{"init_std_down": 0.0, "decay_fraction": 0.291, "final_lr_fraction": 0.05, "doc_mask": false}
MLP neurons of a small language model. Each row is named by its layer, matrix (up: input weights) and neuron, and shows model dimensions 0-127. Each number is 500 + 25 x the weight over its row's rms, rounded and kept within 0 to 999. Numbers have three digits each.
A block is one neuron, or neurons of one layer that tend to fire together. After each block is what it responds to, as a language model described it from the Wikipedia text at the highest values.

L2.up112:489531561529507451539479443507504464514500529523477503541522500533484460543506526466495464513519483518504530463483498518505507479529526522449499497481545487498519468502481501519516475514519494518472507511520506508476520518570491504501472516481474493513454513488517480498499479505465491497479515487527466490496485484473504546458505475493551497447498483515516543502505503499497516546486
L2.up210:472522517533509485480465506496487454457520466532539469516499521524456478509511530502486477501484416518504496459513502492505491519481513514509504491505520493485502490489495477509541470534535507465459545539470503487503491484563510439506448510470512491453514496512527491470502515489482490520475453517519524468494512454485495527514482483520516500522513498517514456553518548498518522475490
L2.up276:512526458544511526501522497501517484489481487505572504501494491499439543501509475512521494537477486501506439504505522499491494503484546493519510491495521429483538490518519503503510490501533574473468541478457518492481449476550514459495499462453524527483501500487486478491446523525427471518497456518512503481514520504494495506485481491505494506466516500463513499517493468494532543521514
L2.up537:519563515511506518496499510490485415476518494537525498511502507525461497556493475502514469522488447490502498486479494485503552512491526540506481502485509500506503461478513490518575447502555513476453541525480495508496487499574479495496461508483563507481523538536491467509480514498466503501485478505501479457503472480477492542484515484531484500510502508502502498561484529481514511490497
L2.up673:476532549530477502480509500477525448513498461508479444507486560492501485480500449511486500496508495501514509518508467465488511507526537546489461496485526471505498511506482488525531518479514472508468492493486503486482485446538504470481444518497514471480456488506528484515510530504454491514482496499545503543543483480519488501517500492526487492516477512475496477550501526502485522518484
L2.up799:494527515522492487501491513511480468523445506552515513504492492464509461459517474478497481499516504506521445529501500471539552496486541507544518498508469478514512453516489483515515528445520542507508501476503457503531516511500507501502518500498570483494479568581494498535480515488486473467506446501472447513485537533464500526490509506507465505493552499475491530516472540465491452497508
L2.up895:489518509469514512486470502505502432477525507539554486517525509502471495511518501520506473478483482521510537485517506459494545511546509524526484560507472475517478500442554510532499501486519493488481499511494478499505468479575503462483489498494544530452516499552470469473456453509495475501486515475471501508496495492479498487481485503508509535510461518498502515538493522495502481487468
L2.up956:502540469522463484521482460490504477482530548468486517511463510500491500476460516541474505520498488510490521470569467507508484502539502518478539457534497474499573490478490478484532508499543506487516499510494497538508532499502531468509519497484549508499469505509469475525480488500513519517496487484547433439496504477463502496513477477515466560523501474514511496522474510490496524523505
Proper-noun opening piece. The first word piece, often a lone capital letter, of a capitalized name mid-sentence after a preposition or article, such as V(ictorian), S(medarevo), A(jay).

L8.up1005:463498494491501453471484496470505451493469531550468502505520482477500506481486500474472490486517497484479480508524495489532466437553483443462486540479513496514526526468493458516469510520483529507447508521541491512486481511490502489525486510518514437507491478436507428545524517539527501468488483507459483500548489523505499454500489518505483496543514521524516464516470498491524524506468
Sentence and cell starts. First token of a new sentence or table cell after a period or pipe, such as The, It, He, or the last header cell and newline in markdown tables.

L9.up53:475513467495490507506470515492515522499489472483514495504492503458576500485519474488493458454540480462462498528500498476517522522511502525486471477445464497526493489491482519527483499515470539507486479525501503528518478492458499485501485568518514519500522496518504473544488497503526553495483505529495549487493506483487482483483487546442486497516520524518499487506475493506480513504469
L9.up115:517491517519455480477484511493490515501476510531464483482508490477510511538493490509503521485468495495515513515500480448474504534461482460541519484513472440463491517480460543541482523473514506510505450515506472489480497502471531533534516576498481525510447532488505475497536484534478509488521489481525506486506518428475526460483486456497515511514582519458535492488497549494482507451519
L9.up171:455553464499541507509506520508530488484464512504480448542493513519508503515529480466502511514477492504449462510494524511453487467492495500550488480530504473466502519517462479488494518528490502416512486491481520505495458490456506478478519498469514520494457490493481504540486522511521505511522517467522515509535527531477508528502483499511494532499499478479533466511462523511471533508497
L9.up225:526514469488501510481540531483487468527484459498512463496486520467524529526517515490536522531442467503498497535502475501538505484496506486518462493436478499523496515502525502479512583508537510453446478505496541504543502497509517465505449536524531527529480487502508494524535495505531490509448503504523519509472497474537497512522493491472457500479505514461490470524463542470497503504519
L9.up261:492505516530504526463480495493486481495531516508502522471506541478539554493475474507504494540463503476501458541501511470460467572465516446518482518488477476511527451513494486510506527514506485517504433455449451503485472532499468504506507531530540497532508509499482503467508494502427494525511505509479512463514497468513444466492507519467493525512490501511492481498481517521493513477482
L9.up523:493483499532511516470514485458481472509505536494474522516476492471515506499455481499459459521516522503523534517493537503526475496458542498483524460492476504508505485490534488509494528485441514467511499489525522517521463531503475517534494553459511503504485478500553497476477502490535467531466504434491518496521510467490488495478472521532473545527496487531525517525481526507493535439513
L9.up548:485537506479546510489459499472490486521471493526506489503501533448518542465488513477524492499505471487524502535503481473484494501509486505565445483491544528508512511505488540462492516504506516469499552461459470483455482476478534445505531503511524468469496484519495497515518510509457466547485518507466524514480497491486503511510483478519500510489510517512499495519456572500467505492500
L9.up813:497519502509508530503485497505473506477471494530492501549469486472514536483537540532531468522515482478497530499460501487505476478483532488489531488453509482548550512490458509512483525493504479487514507481482517505517492513531484507575467520488540485492461520489464466492520534534515510503474486485481500523516502503490503504494512477508485486538491499486507455492478483498509525472499
Section heading closers. Closing == or === markers ending Wikipedia section headings (Personal life ==, History==, Production==), plus occasional mid-word fragments like ent, iz, ex.

L9.up9:473499524542493478515481549479474517500508516482499501517508500516487520515528509494504486489480508527474526493478488499489439526504482465467455517513510477533502503500522509503493501475503492523468500483507568528496547515514474462499531504498530495525491554523504510492495509513496504535481469519460461532511525532494535545483468448528500511479503517496486508492479521494513503546511
L9.up74:551538489518449492510468518482506501518460451484466524488506549469555532519463537480505464518516486540510493542479482469506485508532521515484455516479521543525509440508477466516477481487510483489518509482501536504543492503498489517504523510501536502519505511511478468514542470495513487536503499573512449507475533523489500491465482535498492500471496483505515509498462469518476493522504
L9.up189:491517478567495532499479501480500531497513493464527481516446479540495513525512514475474472544510512464505455483504486499479481484474538545543469495443528511566507453482518459498490520531535490499486479521515490520516497493523461497533478508529511502527469478509519463470518503519504470512469501538527502527490481501515474474500487465513513511537505519530487465504474519521488486512476
L9.up283:496506526548479485516501486480533502465520483497484487493508496518460537513518524477497497505498503480509465489507524505481491500472512507449533501471488500506492521518515489493485617480508535464477477520494499498519504523486515508536491498460496523496507469460502447485495476519525509558469498530492484521515476532499489493504498510506506511466531512480499529513507509512476483520512
L9.up302:467542470580517525494481508491509500472516472514526471464503502494466524488483494475503438509501550510465488562477505532498464479483511475499513466481483507513527495515472520479511540516516503518483458506502453505527476478510516508514497488506497445482488448547531523514476483531532503482464538516504472512474508502519517504511523419505435510497484503507480505527500486533498529502471
L9.up673:483467474526502488503491507487559497482490537525491510482523497475505501493514537490540486477506506509504477448519526477465518472536515492536493483468481479496503484502539471489487508530523463471524483504480460492478547502507497543493521500462528506537498517515510469509524493536478451502495490554483533498469544522515470501482503483495490521528528466476505488497486506520468457525507
L9.up739:522540529540490516496489511493507475463534474478497470476447499504503491484489498505528499488492518525504470540503478505449465439476511531496499489516490492527520481520508438519501521503502454497534480508533511502477531500541485497515503542506529509535484484530496472502507498543489444515459466543499506494527518491518466497496482491502492498485545467502485544512459486512497456536493
L9.up750:542502528450533493493453496475480493478495519517498517515454465503515490499483515475530472533517493454466493513493494469496474474514533540506501472479519537527517470451458507473554531515534472484506515507545508468513521516484499530527528449524528520477499504486525460460492526513508495509453467512527502539517486552488448537482477423537491508495521457526484543489476526444485500534487
Country and nationality names. Word pieces inside country, region and nationality names or their adjectives, such as Tur-k-ish, Southeast As-ia, Russ-ian, France, Canada.

L8.up628:533539526492503480466498545471514473511520525526493504501472482500560471489478510500545507439502446507524551537491493487479483512461508501503432481497497523553497495471468478520517524520514506510510500518506528520519539468518479520483469531515507495500480505505484438504500542475517483533499487507498558482509471507463462486491464489531480517512544489511494509499444529470485499458469
Word-interior fragments and decimals. Mid-word fragments right after a short first piece (Sch-ö-neborn, Sp-id-ers, f-le-et), decimal digits in table numbers (412.9, +5.8), and line breaks after ==Section== headings.